config = dict(
    n_layer=18,
    d_model=224,
    n_head=3,
    n_kv_head=1,
    head_dim=64,
    d_mlp=896,
    vocab_size=8192,
    activation='gelu',
    norm='layernorm',
    norm_place='pre',
    norm_eps=1e-05,
    positions='rope',
    rope_base=10000.0,
    rope_fraction=1.0,
    qk_norm=False,
    attn_scale=0.125,
    bias='none',
    tie_embeddings=True,
    parallel_block=True,
    init='normal',
    init_std_qkv=0.0427,
    init_std_o=0.0462,
    init_std_up=0.0427,
    init_std_down=0.0214,
    optimizer='muon_variant',
    lr=0.00736,
    lr_mult_o=4.0,
    beta1=0.95,
    lr_head=0.00613,
    warmup_steps=200,
    schedule='wsd',
    decay_fraction=1.0,
    decay_shape='sqrt',
    final_lr_fraction=0.0,
    batch_tokens=32768,
    seq_len=1024,
    doc_mask=True,
    train_tokens=198700000,
    steps=6064,
    dataset='wikipedia_en',
)
MLP neurons of a small language model. Each row is named by its layer, matrix (down: output weights) and neuron, and shows model dimensions 16-143. Each number is 500 + 40 x the weight over its row's rms, rounded and kept within 0 to 999. Numbers have three digits each.
After each neuron's rows, "fires before" lists the tokens most often just after its 100 highest values on Wikipedia text that the model never trained on.

L14.down24:542481499450401466541569468470495481504497492424552499508591488570513514492469453477549519425484511501466496452480494429502462449474570526534493439562498472504629496457529492468451453550512489585454503516555481489532504500513538575451530454464538465517534494486534493489486561509530598506465543513521406520442471500539523511488529472540548482446512551518522482483421451456537534474463
fires before: "3", "4", "2", "known", "ang"

L3.down771:486493568500527517526506496439456536498501535459528550427475547481585533547531522520484477558504529518407542450454451488527453486489471475527560490543423542513514416518491537531474499443419440555509474561521523456506498467551539497498483485434524548466394518492447480502480521503552532397483526516422548490518487481491544536554371528516525506432484494532536581547544463489524440438495
fires before: "\n"

L4.down467:472474519511476452461521530514523503481470553516448524552544490463439494502520504488495525548500401548522459516549435506430422572563431588525439459533509455542470507552491476459528442453513488517475404496473564478483465443529518565545507527524441485523566468496523515516546521471549521466455532521484473533395458485540553481467522580478528555551484521514496515542491508475518475589481
fires before: "==", "In", "===", "The"

L14.down889:580495398483501497546535458430513573468453519502540584494454534495470427469501500517410466470564487490431482462540494506606516501457515542513497529452515442502472604488493495492500576451502559522513513585518480449526489440555541526464474503518423569514482516560508459531487556574469486479548464493464428538465459497494498514507511487489483543545549603445479502505487502481491522479506
fires before: " |", ")", "–"

L14.down236:468526514496539555557463517539521482451482531409522497475476467501475506477522437446569486527519567470458530521518548486558446478494462502463505449491537500547499499495443557559550560532524481472482503559504520496492472578502599440513524483437503473553426507481602466453478491539519533465539514505548461489495490518534537533380535583494473490513474510495495465515445581452445425580504
fires before: ",", " |", "p", " and"

L4.down150:544544482521501498440431555499568496590459449459504475558543465484574553550496496506563520524519445542471447580455544605531478532486492489507508511467435609522506531478546466532560540528471521544466507483486495512585499481493451452418535523460520462518527478415479525551540500479527468489481462511491471494497504491512476441484444492483466453467500493530435520490500502499518447508505
fires before: "0", "3", "4", "2", "1", "5"

L15.down554:559475471458493478515518450436421525541428487568552563482534544450438504484509575529494542508520482506502483482497489554468539496492494457569424473497495503481611459540524438537436489482479473494473457469483479461491468483520550552533531472471493557505493498484483487487550474542611516520481512427467458494424460455519493526530514503493459439533486470513496593489567430534461532477523
fires before: "6", "7", "5", " ", "8"

L7.down256:421496510555451469479519495503471468491498469520523534525549505455509509501494525515504475471502485503488539518530509468588537452485489495542447509472520481467508491452562574480462474471483502520584456507505539566453523486495469521500508464529507447478522469535551476511609537472579477508522528519502461452470490423506529558618503509526578514572523449504430502542568527540492425568509
fires before: "==", "In", "===", "The"

L15.down677:438538482501458503460520443458508534591462473473495490519461536563496495475534416600492542527489454536491548492480473434518424533535555529549512428481523548526471515468457556481462497458571514472453482518502496468534481415499513524494507551533459541531503455561518570488528475456531533455531504509500460534531558511439461483479456547513515495495511488516406519495496536509521536609530
fires before: " |"

L15.down801:504466438519568447491507462487497537521484524528556564497508530488490470513520559507542536476542564471513433468499466474591465470564533490506475467488482499494528562486465573511445578436494458506461491483481568444527509514485458514485474515554537479455492484504489416453564518477485489461476524506419485502536481517510477554504487471599508490508500538406549455480418523516480511504437
fires before: " |", "–"

L14.down323:501507487541547418434568508421451492518484507501515464567520520553502469466499465539570513539471435430493494552489475576423483496478506442427465538552534581519492461510427487526470496490454490518521441541476529496536446487492474465524536504431488472515583520562531466507521556448449435556470499398513545535491507475467447496474466504519525541498519557406490464517489499573513558511448
fires before: " |", "s"

L7.down217:502475563493481498522542481470540555500519469542445482474506515485576491492495489570560489441469451508477413498472507512495499488512485498469507488487481450571500481528522487520564496496493482471455446543452503485496490478513514482460413523460528434522460524507443530512538482434506549481580500467539460518462457514552568452502422495523563543408509569484533454546507473518499446529523
fires before: "\n", " "

L14.down120:481492562573465445528511579424515541495537471490448477482572534462518434527482514460464575480497475554482454441514484524418578525469550539517437500439420505528514498499534509542487553532498541505543536445480460453481423482546496515545503514542539537612533502538474471504469487537480487537511474502543456425447506534549540502538478522509533523525501573479534492521531440509473436470468
fires before: "0", "2", "1"

L3.down101:512511522445410478510535529484534456483507486499451435467545510522512534570534494498506505505470602579564477536476523512494485510512525429533475502511556543516477493451517481546511515551462468496437523485515485499420519445449464444487497527527456506510441512465439520477477473474603499513445459463411468514534537518538542499598452566515519526504480562467488465508515544507544548466490
fires before: "\n"

L14.down655:565476446506535520486463468495468522590492577564622566494492542546492468568529626512428487466531444452583498473541491530569516541453473478510522526488493566479462551500556497379520465444495497482538401511503489495525460484537473542508530577472494495520432470597447495487427527467570440509499449484520516502461470466482521534481503472493539469471568490462473483551549501464496490445466
fires before: "6", " |", "7", "8", "1", "5"

L4.down13:499514530543443490575515456439518514515494472484509460480482494469484538579497492550528509533511536559457466513530496415468505501562477485537571488483508465522491495480585540501511527522512459478463486504533461484487505528525517441494402513449519520533451455539457509552528473547567445530518496493514558395521527461530566457487476501554465519503512477447505507514462410550575542487464
fires before: "\n", "e", "s"

L14.down58:515496439563494514435459487549516521517526519529543415476600499536483555513489492464474564518483475439520524485504481500505515503541551404433507447465453566508504502497492467477472468499429517434517523464515497587478497482475420512555500564556447465462486513567487489471564480519571435486400500436592574538562524470503489477492504564546562504506545502450456559442480496533511493571476
fires before: " |", ",", "un"

L11.down357:499517490507498484488459515484484518548431534543490513454512521527522487472521486516552528509503458531478472501561498509504453523500482582501564407558485494522467487532560574480455517486445477491546453530527601427512507436495531541548511512441474544537491491526480526510501470543508562494458443509487463513481520471486473554489507471448454572534516510539534508593493491460511473580506
fires before: " |", "%", " •", " Representatives", "ing"

L15.down428:515408461552458507452583549448525498505494449458518529502532489548516473503511535513508445474480502514461508533477452537474493495472546505569550495532582512504480512479493418455439473578474480487463494481524565576530564556528521440455446482431417517510493451529549512477513533556508526544466470531496465474564502431468460506495541560573534463475463520480461513518420462493505555593482
fires before: " |", ",", " is", " was"

L7.down611:472475523520545475502521505484493487456463582486466473528494485435457502508449419457478508505573520558466456541519524519451473472526484510506463449516446446527495478507509511593479511519493516493512483534504485475491450441498538509522437580433491441473531540567504547476488516555485476466548427538445528540465541490523463460502550489483509555451458488479462450502462451511490526494479
fires before: ",", "s", " (", "n", "cer", "\n"

L14.down269:531505488510504535447488430514553510552492499486530467472411525517524455496497533450507512514437431463533473501494611518471461417409500473500515527525481486412514476526509511446442516439451507599540468443511515508479475563478439503441519533520500492427476510507462524480499517402598619476506501457508503466530546466498562516506552545504504495525532528495419519521525521499496485489459
fires before: "0", "6", "-", "5", "7", "2"

L10.down120:460458578555506543478466476422506508524528430416431546588555580476512504490522485495517529515424472504476436540431549547483554509470426545508540450494476580499578503511500535489490411416475482456479506463436495499453530477478526520518609525467500466525507477498496470464539560516520476401514460529423520590527512519449522470470509522484486537463514566531510481475428439527509520445487
fires before: "s", " |"

L15.down778:544469488565531481535522554513465468591445545433513459487531565432455514484441515499471579558498442497437520502547469448553550514524457455506505503486532423472557530494517523509465504471481465459594468567535463482470482519531514505535469554438532566455507542559520526466483497534549579520514425490504483451450547560570509503535522520470446424492444528527464518454465429536467493520425
fires before: ",", ")", "\n"

L14.down57:470528510540476529520546549450470458519534549535494521518526569517519500493568468564511498474498552504516551383470496454513530520503457452463496496510551517470515570520544473483539570541529517513493471476535526534430534565476513528567545517572434462476518532499562446415464542521500542566517531529570502486436524555522455490511514515439611488446416502455451491493493449484497454468489
fires before: "1", " |", "2", "|"

L15.down453:503479483402495361474492539538463475505443543558515498513521452527437508500525452518557464523537466498489467431533522487492514442523548511521537539499436476532517516398550504508470489492493520452461533518533551527491430471420511526482447581649503553478469546516502508473489470522492565507592460482414455536484478524509466527548485531509455496561467514506440511480493468589504561550465
fires before: " |", "\n"

L15.down741:497534626487518521489551503431559513440512524511484512447565439543463417433538529452506477487528467512521621429501568542538558518517445456474472433495525508486494442530447493534496467506473460524551490510522460510518455513437507510464494383473567491509503535524525439453508435497494490513505523508452473544518511457471438494450467466548478477543470497426471470509579446526525404489562
fires before: "3", "1", "4", "9", "2", "6"

L7.down814:506456616461483504508419513495520480483522516437479556563523551515518441466500426518456417504480443506555497481510507493465489470568492541548506511506575522497538492558478430526471557580492453509543489492494545503501478523531510537427526482532471486438473475480546470441516545514558514484581502485490487488413528527448463464494522442482499553518531487521476415552500503504470417517511
fires before: "1", "2"

L14.down555:503439574447506507547473438471505527493497479505565510496572436586472439559459479486505544597468487519496531486509518459467537507504480530526487471560473528499497485555490435493551529462483560442518455483549513537528573513603550535509489497481425472486515508511483515491521461536534491496585546444482513523547490494480512479453456527506459514542470494420486477472409444451475438539448
fires before: "9", "5", "4", "3"

L15.down715:512564560571488425532537519483503501501474498457446405478582528442500539448529425541534498445517488545466478471537503448503557493472465496530477512512487498492429504459441484581519508430551458510501475382611508512455460506506509528519523487478492485504447505513517498443521504435551566478477614489574417431555528424474524498480529500478529488560526457464490487465491472545581519572484
fires before: " |", " ", "1"

L7.down320:478476590574523449524518469457457529484400573505544549473542541522469496529436442441485498480508520514502451530493467448514455570502582505533534434502525549522532428555449495456537529529514502481493465490529483519489522483492465515475450485524390477451510487507501507487546486513529528460529496484411466498475512513553529457477505501480591501560512520556515457514535475527522541425553
fires before: " ", "\n", " (", "2", "5", "9"

L15.down610:525518564448533509428468516453561437477504488502479461498528562459484441546491542594481454519528521501463553488516491533470500558450451511445503472481433495486418579569459449473501451514515470555502470481503575475475545520501449468555508482397570467516482495522514523476502499480542485536515551455479521501491498511499505423497504506541416620478491542542500468473547512528562508543519
fires before: "0", "'", "s"

L7.down153:536493543540541530468509540499397466553538560519467513539537568478541424526483405473509460455563565516522443503565480551511511491458590517452452460489462524551585453510461483491491455540495521549488472474511464582565520544555462484487399479522571460460539470496405516529542410440472523545476448426495474471505536518434467479522546540459520547480463505455491487504531454553519510505499
fires before: "==", " ==", "s", " ", "==="

L7.down690:526477552481470523583476466478471477473530588531596517464516472457491437483477504504507527512534466489521486503525538517535523470509533456456459554503429508469520471443443482454464504446494517461520502483492426561500487538488541441452463443522475495467523571539525537407474498506539553447411514379460512500475518511593514550473536526482539536535490443487470542530498568486490525579559
fires before: " |", "0", "7", "3", "4", "5"

L14.down700:535520518537507445431499484460495440485502523475525544516558494518514449449496530559423502450441556511484434540529506503526455480514524492564495495556526559553494583511510428535586606553452429520535558515489466471573429538457517568503470494468534474513482475450543455520479526473447487497528491507593493488502445501560496502493526472467555493503505525464490514541461461487504461539450
fires before: " ", ",", "–", " |", " into"

L15.down458:511521466524495482516523481492513484482526504533530499490513486506504427485560489555459518452476502508520528466515536459428452445539503497489562420535492437494515494566553507487551504474520553524442568504454533494500491533483507497488519478576514478534510550480449477547523487480410448463474476506439555524505516481491521425558533490493465494554450489482504587446479485535489442623465
fires before: "2"

L15.down333:491564488436473427567498435517524524541611514478522433493564521481532445527497564488518538476458518502449509476478563508475534490446538450485495462478435543515526506547541555518534489479512560571447520440497523537441476502448473483486490474549455461532479461578551534508421545490465605504516505454475534480456496444549500440438480488459537512493424573460494484446538530488506495477493
fires before: "1", "0", "2"

L2.down682:540496487453562563482505506540478474488451466526489531495469478488571533518521496467489492506500529555498468455508500571526502487502465477516488548472510458467519470476433547453500485467421457500432557545528562476520459488484499548553541475495572495501481491539455484434506547486428480456544482553460543522475555506490500412528462524433488573506504497512517494490520417501545483488522
fires before: "\n", " in", " for", " ", " place", " the"

L14.down891:437436502600556406473510457528551527563425511508409465544548529543476557574513557497508438473503451521529543482485549508549462468448500531560514469454458579556498473525538512529514441444446512478470517496474485439516491526454453493460477520511458422563519496508542512468515491498483542471473458486479495456497556549505505478502442449520526502557568542561494465464424518510573513445583
fires before: "0", "9", "ing"